Weights of a small GPT-style language model, trained from scratch on English Wikipedia.
Size: width 384, 3 heads of 128, vocabulary 6798.
Architecture: rotary positions, no biases in attention or MLP, untied embeddings.
Training: a variant of Adam for these matrices, 411M tokens.
MLP neurons of a small language model. Each row is named by its layer, matrix (gate and up: input weights) and neuron, and shows model dimensions 256-383. Each number is 128 + 32 x the weight over its row's rms, rounded and kept within 0 to 255. Numbers have three digits each. A neuron's up and down rows have the sign that makes its largest values positive.
A block is one neuron, or neurons of one layer that tend to fire together. After each block is what it responds to, as a language model described it from the Wikipedia text at the highest values.

L3.gate150:142096090146169179073148119092116170069098161141181124100164165101166072154129170050139117130129063122106142116130140128147172105188142153094101068131108126114101046125088126133117117154189113164134081088127146105088107080042121183078193118127185125111152179133122129103132133094127105142122149069146133159091140149127147105113131117176100131079169137084169122187123100151122117121164
L3.up150:144079143076099188117107166120146124103116136124129113035101175084142089129161122139141103109110082110140086125110091133114177135176099127123141154143106203150097125141109040182088150197178150085111137164112122089113127112088089156068132131143146082086169161145106182153108158142127114109190122102147086145149162162219130121141137169138103130103143144113094083079122040115088093076183
L3.gate176:156105131112107152103132114155099160108073123160155132105170134107114100144137134083121074083126116133142159114127132120160138139173175085116160105145151153118110125141132174142142126175096059150122182091111167114057124150128107119138167123146137160134132117203126150128111097113175110144094138139124154177162157150150160101180117157128129125114094094125142090121124071093198084130090
L3.up176:123111101136142146099115099128128142106113124157153153121175115144172134129055120137140108172077090157096149125121095124140194204124115195105127122138113131144077181135175107175151120126122112112086103117104150150153121158139091223090100040101149130107131142148076121096099152066157137124129173136131134139118118143160118147128133163109115136085127122178074081097076155125117145123159
L3.gate235:080104088100142139087083167123118114113116118091145064057180112133106133112165149151150123090057125125150140131142143119155125098086154131132134080089091121094076150114083147162113066159094112101140151108084186124099164134076122090123117060104164067112157101107170146116122092065142104166075141152177129120091141110148144119178123072155112126143141089084140106092126142137129069141116
L3.up235:159181161108126149076162088156099106119148131092142079130131142120201053138148143096096142177124125139120134076118155185175121066137135161136154087159166106151129146111154116163085144154145135111158077141094146158138101197141076140118136144169194103098110095168193093117132130089125118104108132093131180134138149121125116155143116088145192186185082115082110073123142137091153145119137
L3.gate515:178104122176111127128102196134130176095108164115159102134172135156165082080152157121077140111085133128133172164116115119095141187148151160132109088124196139127195079121161135125135112128137162146133152137108110153118091154080107126086135138086147103139145115094121154132162099146176131120063199138119119154150146089154142157100153109166148122138100135099162128115112160055119078198160
L3.up515:128109087130086135116145130078097175120139112125098182055121149141122090125179139105145188077152100082117148133174124095158195160184097153118115114136168138101105057149092120128144057116131107080089133074114183148120149080215157154119218108136157112150135119079100133117160102095149180130134116158146109104091058108174113142137170128214131096115163068133107132104174093116127175094132
L3.gate901:151145116147140194088126153122078159099096123178134063079133148096115050101141143149124155146112148103039151148159124111165110107113164101123149116083153167139187123101140128150164125146121131130158119107127181130073155153153150110176097140107110127100152097104191140107097077176128123158078205127108125096120141086154108102125132223186118158132168116151140209119077165091140179044087
L3.up901:100114180134154152120125189112096195075123099166185118103171162163109115090162063072151126118109093132147099134173077121077091077140110067078177166070116136091096119116132121115108152093175081137143179185131100063119102095095123148144154094140170120134089152140121121150120150102151134013141086121096124153173088104145101123091142077136171104114142148076132077076113118145159122158159
L3.gate923:137085143114179084170138107090071120111100116167122091123088130125131170110141164150124147112102154146139164097116168022127118183109106112086159059123059099116109076168129077128183119136134121095157160066090119134083063103136138105107135092132173164140169146133133137104085135110182137109114091191158168103132088120171166121121155127079171119055134073142126115202122131111157103145091
L3.up923:111101129145077081081102095119175109147104185072160092065118151140154040105138088140122129166114135089143112133140108115107088114054151131089108094104181165118097170142080119160082111188098176143154183194092135106148141079130149118176178085142105127100108151128129158118140170056149100168166076138192134137116117095110125143128114140154172095110097049090105086137143183097163152169136
L3.gate958:153146081142086172089200164108151119057102113134144140102101145107077132093142113056060086128117133079160133148097169183107139153141096116145108142135146106187126073154123159076131076155166139133127167107099168120107070142093110111085122153128109122134091127107133108114153143115186181050120129139165136138164168140106113137192170130135172175142074115185124115112121107067114083208105
L3.up958:158128193176160135149053125130078152125126135120195143122058146159157085095130119092141156107191098175091159120167108147115104133203101202129097150088147130117157149097112142148111172140155117159165130148141158059110126115185117114104127208094115167157189103156120142120090113119127139131119205153093093142186113185135144158136169185118113109159129157099076129143142101129077115083139
L3.gate984:109138136100114205112119114129122156073088107146152131077124124134094137108108150139092124102131070127134166133140131130117134128113095097111138121077123189108135107103123055123143152196139112105112176136136205134056139125107141162080168141162138141123114100128082130078163134102161141100079150101136096040153171073114181124145165138170095187115149144128096074097095152053148160179093
L3.up984:097102201116115121095097084157094124118129185151126111110082131137166082088088117177106144063124180126135157063130137121126113166099166085115102149083102105179140164120105108110113119168169141139178124136122140126112048132049115158131119130184142152085137160196100151119088117126115103128153150105161163086127107119131099075142082159144113077131187082115115102194163160078152109129138
Responds to: East Asian name endings

L3.gate96:147174083080173133146156099100082103099126144125153160155158097155090100131111136105133142144147087110148131147158098098099113149079167135131141154076114170123163106181133077130093094125142152148201096173095124143175092147125144207102161092112146112066060176106135135118110130043177140167111169100089196097135079095123110179093131179097076144127125150178131126136141103172154117144067
L3.up96:148173093123116127086166143106170133066186119152113136117091104141137129158171118130139095130173151095117116078090141145127171176144188106142117116139160109176100147132147137155142126167152053163087111098168105103078121188154154140097130152167186059120115094213113154140123098175140144073157125130153188136080101119077079124148162133146084099136115113157129129141124149139122130124140
L3.gate124:146160105113152126158079111099113107141151085140135116155120129168143145189127159139169151120132165137157135135095129188130138153090164108123092117130116188174068117136137102127093092066203133141174112129137151122102128066068109173115148154113125113121116122160131133115158160147152158118127134143134208136130099113112050170091167111127160131114097123132137139135130160118089125085071
L3.up124:109133113137118111126140115142160116084142120161111134098054109134103116117127080129134104161093207109169133107147172127103119136177156093151097122162101078191153120115132114134148099157095078137057136089124157119113144121145147133100149116116156106151126121180084102142141125130127110073094139099190193162148148113100084206099142153118144106131120125150118131204120078115100134158115
L3.gate175:157101112114163132124149179125153163089161090163110107116101153162109122132130111109160172141081092131191181085142159129111115123137168064071156133123116113149124133111085141094166095138114109121120122105079054146068125096102148103085176105107114144133163086149139151103160129137132162087036131160129201140118139059110109155166174145142168101132201070157137078142140120100173186167091
L3.up175:101084113100178168092121108147163092114097140083126110126184107097078163160140146120088155097072175097168122127110167150117110117143068131122132137126173134140085105142113094148112101130161074129123136107131178156095097181100107150165104142090099142155077130149129131159183125089132112106093088143189122170166087157138170157183131182096141118149130115178151113161123191085105118121069
L3.gate615:138132132138158068172152038128127124098141131134129131127128133158121063129130085120137095185128142151144163157159083079172116182157141060138190091148150145100101140125127152152108182150114120108131089051122155131218095099082156126151172147150129161116078145122094158096094124092139167113072108112104200069111092138106121146126150136087132124174125134153136113158109142122096131127115
L3.up615:153107153161111130135142156144139183133101086104139128139113126110138121053118143128144172102073206106122110178102135115137149160107134132121111190109105143128057121081142199155076104148137125180150128143157033104135150114110121117135086088118171116128127135132153213179249146163109127075142199100132151109150143136178122112117147153109146097126120178160105235205138145138167118083182
L3.gate675:137097103090130110122106111143177131045123079121174093150106114119167118151116129142185097136127081141061124171086144127098181141191127059133136142092116093145130158126130135135099113144119126172108115087138104128112110139122115140128115055152180179142114084105129117156156107135160152148064205156133113133152139071049173187116130157103133153138158151152154150180064161111106156141128
L3.up675:145117135143161079132157147130130117106147169120095182142092065097032119063140123129120127185122117112167105182158138085123153091125126127146144138184175170171131119054095095131107118135144132157165146110148094118077164111148163055171102164147166126147181146162135098145112110131185117055097146085105155107100134108108142094123125190175170129178164101158157140105135033077120104086093
L3.gate713:143122173156096060202120172106151178109124126165139163159081112160089112116147114163141106189126126163149126161128169112132127151125105113098103124058145152159099175088100120124163108074110174160147178127093093132103108102123127151142132092110105131129110063142081108089146140061168136095126142133142200180164048135133142174118148140167118154134179143155149114126068153140141085139153
L3.up713:145166114155126114111148098135123172159159175117148145096158138094165100145095049111159106115137115139134116101145139159133184098141145203116177118098112129098139131125124127130133117043115106164124187121166179111076164195137146088117125117104085150189117102156110181134130098094137137166099166103099117125156148081120064024108161085101151129147097167102145095135120126136130093151074
L3.gate784:095163126086124123096162134108089109154107100093211137127112076124172135116108097134094184082176188048104163100171158075150099112098080107157104085063109099116126117107162129177060075135159116079092089103113146153137129140142152098100146111112164122143064107101145093090103119122096122078097138103142155125111087095123119144203165148130144182148180101129131128091142170131177130111132
L3.up784:127177145115152107093069113143150182085123091109147145134094110106138119100133153120128171168133183147157119202109116116177128144040179155119046109107132146154136190112136141140127121121131113165154071132130095211136152142158165168151073147169124173161115131090088164115095097084149109100052169071089137108111101102051073092153143112134142117146088105172156075078114149132089167130092
L3.gate925:138110067158192109066196175062164108152072173088166164156122130113138161118141112103106122175132118193099150134143122104112117089103132135092102183107150147137154102118136186142150155125198130154136145138125121180136116067063138122113092107055153135060114118125074126093158157108109140094101117091164163120135131166106109128138156119140193098071143084130083107126140180121121082152130
L3.up925:139132088118149090120169155126121073170129173115140149060148098131102107117118106102155137163055171158088137167133093130174110165120151167123140116166109153131161134103128090140099166105171140131131120136122133180089159141138133165169130162173141149108132127119123111147131178110086123104108198094167163067111148077166075073114156104145108164082083089128177103100157142091122142120132
Responds to: Possessed life-phase nouns

L4.gate42:088126123150174134057130133134103145159125103129110129125103028125158102115135149139132107163093060098139145163156078075065122145115144079115149105119159131184175114194113183072063083127124083123136158085137201120081053114076215180164148107115174164112114198139142137105169087155132124076096144117115135094111147120105145045110113169152119159155192096102199119103114183125078100166141
L4.up42:151152131193120086183097135139124172114123076087130135110112106141132089113139135151172125100146142111071143144107162104131106098207111107112110081190131121156135182167125095164064132094126084134173163094139100127073130134111128141148154112097173118130132100146125082151115128092242102095184132084076130161137119086124100166117162074150125109153132099179100062125099124153103153133138
L4.gate118:138137148128211169159116108118128133115181135129106167166116094179114043151133104108104182152151150137114166153153137044174161100146163141092133130125207095120097153144152092144074091145097147164154142134095139134084086127056100127156155160096176156168158135159116066086139138056150139110154150148094149096134087094113080141125148101171108134164140113128119143135100115132103117122099
L4.up118:123148125116082139116107085080124156135074098138155107090108098114112164122109151101101144171127100142107126123108049071128033083106144102131127128112056074153176115105155101151070054143111104139158170145095166138153104158104118092111157141097125130127129111146092173123135156125141139168143128188144103169091119128153138198131112094123056060089124162139131132135161093124129101163116
L4.gate481:133150180132171091150148102089114105098081125090157159188165107167148181143137106094139150137138177128133165149113105082174107156152117090121138135128141135136141112093155192193135090087166175168169138173137110132120099102046089148110158148117152148091156074148101139091086133163119127133114119147082239096083139094156092060109154138133116142174130180098098154135139146141139069160113
L4.up481:093098126117141100123150159125108196113196111129182145149114154119159123110080154130151151121104174096147129201164115157156142116132122081165090130105139155179127137075127085190112185113043117111113148060116161147079177135111120107080142111169164115170117108115130149146101091174130120136162162163157122152076148114087060133135175110144104100157137104094127127122129151122144136089094
L4.gate522:127125145133112142149111175151098133094130142131153110133097154168157089065123144088181129115124104116163139087112163086094131133140130106140078132161136138135143137133131108093104133153115176150147176103093138108095128117089141130103166146133114115133168119145153072119167166171117130088131152102164169114118130109142110135129153128120150175105046111107125157157099074119184127146072
L4.up522:141136163167148033129134149135121167144142087103113162167151133143142148150075110107157184109120151204094117146121112118101085082052080081124110122122121129120110141078119156088059088160122133154129087058132173169105077060061170132146140177089088113175151107166141128147137132152126112129178145106165142092112067099118123128234077098106199176107114176110049176136099142134129088114085
L4.gate541:116129105195155167099146145138146102096147197103133191157104163152136096135120195123130144119094118100162166128116134099173151117169128067123072173137110144196106153082134203100127058078069090147143142097150126070155173129110105100119125050088207165104088100154154120071120165144108111113117100096108115092115119125147100140177197142132143108138191141124147162124123091103125218149089
L4.up541:119115177131125109152124054145119181125119148107162130134126166064091135104154106113143083135106136114119092170213080104081187116134112122135135168116128157107113140114144184164088069136134117191169140148154114186128054148069127168163089161129164089149062116129136091169128116160040131102137153149099161115137153097181103111147090080115061119123159106102103154148117132112111108121127
L4.gate596:091106117098120138106171084089112167117126090128169116166106156163091095094091118074116105092084138191165146156120127142127084154127077098102172097122083105083137103106096130086081135176105093122150157175097140133104165121099047116119205090165081143150132158104143156105177075120102132082172140140081147128119135116163130113092160130081140146145147135098145160225176122156107195070140
L4.up596:119199156181075150114164116120144149172116131101061139108057123104171184138145170151167076093144110117083108107103145101117138078124134116145145119063069089119144129106131079153140123125091070149147168143148178145128108081148100182132117134196103131148112116081174170100113150110147159095119116162104148075157118115141097122145185053123101122101140137127150159137133131138140179144143
L4.gate822:082128133127117110128167102139110108107072151129164097120170103165152161123170089111093156111090121106176156109093142094140165150084172118096084121133201109123113121103125214116100115098126093134139117135082117153093121130116131147154180120115078140091122172141126074112159125098140147079088157111089236116095068091089094106160091135120192131133085097157131153107123142165136085114077
L4.up822:138201143092149100091153089178153067156087131116152103133111088095153151124124089155147190134098158140121074168123110128148152113117176116083077160118123136167088111112117168136098153111110155086093101161127071134115154166150174058165151115093102091090168175142132127183162139102139088116184157165154135104093115084109082136150089123079154110130072122134092212156151096156155079096114
L4.gate861:124128159132186115153156106142047120129107100112123099127122170179136143102134176096177115141130180194121172177134160124124125121179125078172048141137181146157146111084144110133130156218121094112195166110140127129092061100085110105133129166092110098152089113119092087112142124130095145181125128095161137140085082141086077127168096099136173071119095074134123151100138142127218107115083
L4.up861:138144128152189144135137116162115109108144090153132140138080147145139207087172128173120087156133155100146066140126122138103069089159180098126125149127151082150149153058184146097152105141134145115078158078154132139101112130104084080122127124128071126189118071164131153187189155163064080196098202143165096156102104093147075129139102085099129084154162074110148120127089138094115121077154
Responds to: Prenominal modifier completions

L4.gate156:161062115123094098161154125119142099155131114075172133182134104114070152122122118080103103123107143143091129154098136109083136107095127164130105159083154095127132125092120140111131086144121154101125122137117140176179123095046093161140143120138122096082163158100100219114151160124099113139048130122112168106089112144149097170142146159063132142144097125133108148115128204155093097078115
L4.up156:135099095113120108099191115106166142177134124137096155123136083130076155140120120135139046188019166175099103143170170172128106082161125194116118111068093135163236096115131166120128162149087126139116099122164129154154172089166150179135181106152125158074136122163104143104144166123108164000179167139131123167134115108119106101235148166111119128084105104101120134136132130113091127122177
L4.gate172:135160100167152118083101173128111085129132107181191170167091117189105144150077146121153124132068166145140137093108177165101174106139142198118135078118130143123179125106138153103092162130129136117157189193104096150110135082130115167123116050120147097109128171110158124139169151109140098109141111100130187084121132091122099171126125128132138155149122130028149104097142123090121115137124
L4.up172:105146053109155105116186127131078174109065118116138134107077085116218104173156136112134124111173130091101128090120165027162174074119144173139102129080155177145148138099155111090134162190133040143148129153121220131150166112157153119117110076144062089129060143158117105126112080105114158102097139097161080129106116113110132090190046090154129118153149101088126175105129139124118119136111
L4.gate188:096136070132161114125151118119081155160078174115192113143192068166113163146091140141128161137150180092131133103102095105147202111150127147100112195122156110155138132158149145199067133108102118116162125151120131133049089162151116136115135150107203169154155151147136147083160134096116155067129212174111173170157122115126112128160120143081114109168085131167120122156140110071142133083116
L4.up188:124108119148115076133119128119157120100125091133091165081148115132168090002133154138102132112126141155191140135117141137116113122118189163121124087102111132068158117133112087144123063060192115122094144111102145144127136121105104151099136152125169078124075133167103159123094110129129162112113122129076175142135107128146116165167201159082119110119094115067115086099157104077123121154141
L4.gate572:146137172068161078137105107128035144110134146096224125087115133132075112125120150105152113072178132078118179183118111164169065099102134234104131128104150115132131139109131151117146149163091193127145147091128124171158095146053149099145132145131112082115097147087134158083111125114129175128097153136080115078094112123117076150136119144086166106113148173187132118073131110141090118167124
L4.up572:159077087193133133132134155127143108172146104143101109183097151121144128186140096102048145190078125055154122093132127160140078139113181178136093110155122070146204160110142174126111125116116152138181169113110182081157158107192138146107148140174098147101062156133114105146169172147141106057137180122124141145151120148131112133095166081130138178180094150107174189162151080146114176073138
L4.gate852:092177161111119114145128142104116158116059144119186100115125149170122119190077059105138128107074125103193166099144070129082069111101144165159144140115167089099093186145126166089093140129109070161195158131096135189121172101108182120189184120188087191097136130136101155117118114100188116093099168080111187124157154140173115124097122121076130118142108112144093120124177138128099144150086
L4.up852:098093114094137107112093122103140116154103112145148128188144132131187120092119105103180166092132094158114159161110113201150147128073153146159110100115062134136161044111102136096094117057136120110181158116124165146067192120123128129116118125110155111149097202078124129124136137127179158093052126147113098152151156064148106120163128157135170160108124142140103131087133166089110100150126
L4.gate860:133063066123134109094110080107115098140100118111217168126164140107108110125099102082123093137124082122115185083114126111136139166132124161094187102078142121156154129171105169120085095092115081122132140154096196204104087100114160110088162089132098159164055160125136102079195088164148186172073135135097102141113079114129081150101143133105166174153138163179135148126146103068122175155110
L4.up860:108117104108146126098085099127108125121180159155121092128146124118063152171128111132138120183130112072145136156162089139129148071114174149093137135060128209091142131117078103173137154146105083139185136142112168160124149091134141085152206129158133170148161143123097122099124115114118149089074163158119095146129135149137136109151128058173127123192133144152071144158183150087094164099131
L4.gate954:143099102099118122145119067083137085103052107139137107138086136136138135127146153122101137154111105192128170187095119094102188099119058157109148135089131122105197153156133136153164165129174119128107143140080176170134120135137122193140135145090115103091147116072169156138135112144148118091064149177133138114147173143147160143137179116101160069176106117096125090120133181093236119058090
L4.up954:107114102102048144083131154084113082127101124161181154124151156179141109087155133158166116143163114154139122090070196093151099146123135172101099120108151184122150104102123125144133117107154113140139120132111125145129159112196136157136122085133105155118112184159095136128169161174149113072107163194126109167100115140134115170118112159133088128112127135105180115101120114097111092180115
L4.gate999:067105092112117098101131139136092127144102165143167099111143121112108145111127127099124158133123081081108120204132079134136169100080094160132093137063146128199129100163148126167063080164119156106149132073141194186119150131081151084170171116144138087120123138166087147139129123149180136114130111140137107163093121166174100165149136161110148091105197067120103102106110178165130148135167
L4.up999:097122082156098153119150161126149138135149147097161064154112160137146149129109130099181109132150082140216128053129144121120130069165123150108166110080125101096187120087108062142067146175140079133164196162144154103169107123083124134201160150130101120208166099084158100154128194125145150139132161122103116089138130131138179022128138126066176146172102162141115150077128159178138127114120
Responds to: Time-period nouns in phrases

L6.gate182:133099103151166132140156170094076174082175120118169159096131142163115126169088107133103141103089070143129147128139109124114154161151099173136136157130084109076120146103078184098169081106176106134153201171092173112089124163106162192133159133125175108147106115110094162090180143168105180058100166115136156140186160137119098168135133128135121175162133179138153141122155140108153162187079
L6.up182:167091107143133163145110205143121093093180083101138116086120161135176118108145140130140174064110100156106111136106114110098162114134096104153098148175101131108143142090140187150139081133134122091107165213182159056081122131079190080123146143113116109187120169149106157143166155194115134144072176149188121127140097103137084152074124139093117177138162169117155131128170115081148132112145
Responds to: Nationality adjectives

L6.gate67:142164137133181196028103120142142188098138085118075108132108084161134140139139079134168106168126174170146119140150143122093127158146154127133098112106106167122124167102104083170160114101090047188135056080138139132135108115135105180164158140108101118108087190130130138097136168136160131106142153074132167131095070108098158101143135159102092085150134143116219113133111102107092166084069
L6.up67:113145124140166120120146152167141110080076157115110115090106141077161118095083122136094117101095117190096109203088152142147148191213124132096127153155113105111134123114138158126111119131117069152095067084140120131068149164102119145059141165073149167092140164155154135133112226140140088047111094096074095117067117147169086085139154094114113144101137114092116137132095140173154157133111
Responds to: Noun-completing word endings

L3.gate8:122142160219116141080131130129082116075102123130160195148127150107139109144105118108106164165146142140073143112129114101143141133138139200112134115149207146085099174159135181079081141137117142100149131097088160172141144141077118102115134136135158200131105135106110125099153093111155136087173143154126144040126147097027072139126131142189095126115096156138109145109139184138115166170154
L3.up8:123192085159074158165133092133135107145139142141105154148217159131169121149131148133170150156142233124133114129143123097158121131107112189153092108114166169108115089137128147132223156104189156129105148181117106150105167142108104165119124125055127156104137153203073137147160103142042117110164097130128207110106200139161089134141120135133105151131061156133091161111118170123116083129086
L3.gate350:098169136123123117143111141168155098083120157154152136103104059190127138109072147176095154101100159168106116135160199079121111128101145093143111097148100152125131100145152137143095115114137140117165154166138110208141088139027109138159138080122113165054138155160119095109215153123121117056131154116142207101134145061136130126130118127115132100162137159154092131143163146096153103111082
L3.up350:095111101171109093215118134120137126032123121122094148128138169112072097137153155102181167148113100135153115136162097142127148157120180117130139154154116161090138181151111100097099085061090119150109120162089144122130091093098128111069136118114134089108122145143166086137145125225141130122154186109142098083153110148086074144147111140134143155151100159099131144091116126133127205199128
L3.gate356:085152192158175159123125161137118074135126189080255141155090102155108130122173138130125085162121145155162113061152153101133147135119093112121128101161159177153147136072157177111096161105142161152170123175110130166129134108136130150128164091154081149147176104189143121127150167132139105073053145114129175081136127114119116134125132092088133126145108125104096102124125060137152082117152
L3.up356:120061099129112131128173137142159126074146179105166091149093082115062130122137102136160125144129131125135117155136176150151156092147138182097161106103123078169212130161138096119152118119082100155090071133086115173038250200122115148155156179112106114185120090139135179122166132087114093075169109154104127082095134118101107130170148138129167131142199131178128131061090148108130144125168
L3.gate568:145149115137118156142132107120082092122132088113208105130057105138094152132119112075067138122145166137137171086188125086106124115169106109122147067110112158063163082119104149191097141103105141143138156167137158157071145100122114093110159150130115113103108119154087165131167087142150143046077170178125160151160100115112092132108131167158118083209155141164078137159134131159121158098150
L3.up568:098127185110083098140107116121124139088147130152143054175086138167185137113178100129136111142083049142117123136132143144132132165111116143119110075123129124129123102124151065163115147148129126167111119213119085174123087088158068066122190131116102128165073099138156131132150089198146129160105125140103136164161175139083140173111164156108167094076108181152143159144091186184168159128160
L3.gate599:170080150130099097139181112127110129103138119146156175164169149163136128142108141115148127112148103200073162128154124121115143127144169142147120111100118140168148097119104150151121093156110099132140114078111122187123195099082171079152152102127188148093189127055105137099160133098197128126149081124118179121095116129138088121150169181166116115139084135109099147143126146126095080086147
L3.up599:169112177124114145157078140109113129147055120112103115078097111101145157138145103130122107090142186162152130138139133174138127102114151130112149168116160174091156196110129120132084051122062097061133147138129126115123101118109100110108187129081140134185136136162097161128086086104177132112115172114106140165091154093100108121154165137113144150149167144154130153159081116083126110143105
L3.gate766:132137143185121120106113138115097143143085154131141221156117114137128089195128145088115056137127096133117139140115140083135124108185104163106118081080133110128134113128099170150162150060164082201147121092138157140095134166108129151123173170142113127084129144116096135077131110131103163103049172101131152193142111149071083125177187090153148119145154114067110084141149189147147203158120
L3.up766:146126186165133128109161098129128127152129156133123121135138134098092033160111090152141081122141168107120095186146088149190104099126187125136170080113079090183178110065159129146095113077092104148140088082144148146056143165198113156139111140165163137154136153168113175160150125153119164105075124143139113118176082154113110126125099131132118191182157146109167144124154177129202114201097
L3.gate910:126168111168145176168144134139154124050169142124215187182147118137181110103164138138126114174130131080127140068116086074152169073123147154122089110079187141108156126089085117162114094167116096089143146118103141130145110100078154170129143120134109129139118137158069149102155110140167132102113095146195168101156070096114146153174132150097137102138140134079164114090106157165152181097124
L3.up910:136067148088123107197148138133092111145138176108167137089117145120157122134092093154154149069137096119155143148097156096174082098161145129149156118156126164139159216196148158149102114198147135098153126112130098105137138098104140109145127105057152100120126145119145106147168066163130105089130063131136139109150146208141116148154147169124124113128134114133173134101144135102108127110156
L3.gate1021:144136063150170105103145123118058137143135092152133197115156073152128073191141140113147117129076086079122182133156071141105156121142125148133154078128128165121126048051120124087137071102101146084163104131124134144126067127067149135153090142109193164148068128114130104062127113146162107106088117106097140160115120139099111082119123158143126127138180109089171120163130150107088157134117
L3.up1021:122149185151173105094086085158099107174105108135159106121109094096102108113161118153150127162148110100151126124203102150105130109109197122141149165148080159165194130057144127087091096135094160064108094151133175149132118126107115137170118146151140155185095169178164126143140114156147098167097082075114072116151108089136125111180092144085126140113132046181139109108111137147024163145214
Responds to: Relative time nouns

L6.gate992:112105116181178151031101183145118116102118126143184137125134055221065119168151071164082143161114130101127144102152091119161140098096146129130162076089149138124155134140124118115167105063141106139102170092063136207169094156166088099127105105144138204131066178085103146110082111100169150117145146163100177132098120131098169121074153143135063069186183146169142120201164189136159199150149
L6.up992:084124182167141147091097142128150094163131115094133192172126077152122111133148154172188128095109140125113113115171148144174145086064159085160149152201145140162106130063193129192081151185082068157123123112156118102058094122130122169068093106161174184130162080097154126122142154184103117112093082126105115135167083179139047130158148156118110091142091197142093144121142196075162121080128
Responds to: Sentence-opening time frames

L4.gate265:130133143147162123160169129126160138050074104122129141079121081160134086128197152112114147109106130199174140133130132094112120119039089084143091159070061085150090144180146097148168087170101141107133139109152169103164128162111061125113151126090198121112076144127168113064127135113174148094199155145148136158085167145139140159111145212125139132139127118151139104197132192111117151095048
L4.up265:122149099123149202119121116150137098140147198082117106131197135148147100163124060110169099088087121103132112177143182109100164157169125138111099125151185166084076104105117126153167118145126132169133110125193163093128128127169116146146109126167143148152168107129123113143143102141065141118096105110129114115092109116185092020151129137134183102157106116150154096152131071090168121144123
L4.gate269:106086114094170189159188148122058099143120167106151143086173136137051148078149075088122115104140045119159184141112112182106138135121104158114126086094136112110128077119076103121119120184130120128155099118120138095111088126116116181095166112094126127139097097107117089087181122141162160205109123154116155092169131112186110105118156085125128124179100109168088121138140126103141139138132
L4.up269:055147142121137095149120123136109112166081205112122114079190125092138191134158142108098093154094149161192148089094128074130095068115178096183068171127119136159141110154110146082153128087159111085124151178145142187109146139111128112133094100190143194028115103178081112153068152077161100087065124087137106110177078123115115143138136123162085196136119092154124098181121115056124141175133
L4.gate421:093159136143163144126093149098123118093048124167162120142113124110173072100127200099157134056124088149109181125110152107165118092123106102106102094140149126114133102131122136142164140185144140102160134087136148103049047074092117129122153099123179192116102132149159083096072068129110146129086142148178126155123116134194182104189118111163105112175151119038090065180139138145145121127084
L4.up421:098116092101136151128114110093106158158086088168110158093170188138164137124126112116161133122095118181174161118127148129130183110164128158181062118127158137216073098145143092140112111154142144100134123082105137110121113157139101104125136130096130108107147057105101112080114163038134148163135205167198112083115114143164133095116164124153125041127061118111102067143163133155092120135057
L4.gate615:085150044138164128082139118143086150120125126173066063142168076129147098066188161097141128093125148103185203157104127109154159122123186091112103102178126135068127080158096108161161126227125113156119140122124198115162135102148147085161160123100184113117111153139129097067112076128133126101114092165121134139141176144131145115174110181097135074136034145066110124128172098075117141125104
L4.up615:160093131084119131112123144095185095151086124108144167189095146139147118159160171107154154141143112208120155072183148120151131174137139105137108071126076139172150146062172154183154129140135125126079107102170136111117133173163099089140118152138103114133086120179066165124112109148053115113202130089115092096100089119117142136135145090150122134103155221120137140122144128138131174125150
L4.gate788:151099122179153108120111144085084167121155165152110156125086121166152111119166104147083148107113153155134182097115150105131168128105116102160163067142129150057117105115117086179126103171099088139093131121128156168135149163047097110084161155128149119093140167097112141110102095093188150136079156155169126114147134127134082139143134136118112114117148130115052138106182092060098209097151
L4.up788:120132144149132149120132097164113125110132177142176130130144117193084112159155112149110136131152082152170165130096133127157160150188120138132132085165178084119124124142148118165178074114114154138063097070126118131060144139114109096130192160196186148075158100190128163106119156073179133114103123131151163108130139163182117110129120117210137181100128159132099053144151102104132115106093
L4.gate791:146145121129091131098134089103175130097055065124138157045168145176080108103103159108090113171119107169054145105079130149111160114151128080123176097090073169130128125099124101085132138132188120189109212134096204135114146114110072159124127166164132155135141108148141182127097129132157161121145147139165153122146157111102232185138163132144108138171114095134107194158090150125123127136052
L4.up791:082179110100139190050078102099113094086102089115058150076129152147117192186150157094136102118139089094172149081146138140076080140142137100117204139079122161149086117114121091135141094137175142144132107177086151116129064131183152136104147106130149117124187129148120087137109131117139133116143110069114138120087156137135061183154184105087144158119119082097145123182148145104139138168134
L4.gate928:103102175183182132091101173103094113079090140065158139117139118145123105109199149102177145070035132165152156170117144154157155097092131114121168099151187117149089108060117211190112171184147136099141038142143130142102099102075166116105130167117200159158123080118104076118113129190151101115175153191144137141160187124151115083132132188186143097113158132159109089150145068129136153127082
L4.up928:090120080181128139173077076133073160099113084147141176223108079151130120124151100160142152093136129110105134091145148102117131174158134178135148103073156199172093104151165085151124114191106132131174117133109175090167163099119139096140158145165140128132151131153135132124099136159122162138138113096129134077130074121151183126143159091155165209098150172064142120130125094120125148156142
L4.gate953:118125146116109152139141132143132140114108075157106120096119103127147140132106087162155116177128107123143140117132172060092147092119132122152100082106129177109100065117126074123123146125180135151110113142127136174141101133086115122137177143130135118083176137075143100111042101140087121122141166115164152131101149124109162095102101186126139108166169138078143163145154133147105148141096
L4.up953:155101151092117119083153113122109133110070088165161110096133108112118153139109139148081101164129153196051155088135090129113155056067146135156120089094145172104130103170102112110064148212117097166106133166162157085149134139135101153089118124123169179151158110128134106106145114125203139096141142131117107023108144123134157105100201128129156089149104127100112135139166080171115161090144
Responds to: Mid-name syllable fragments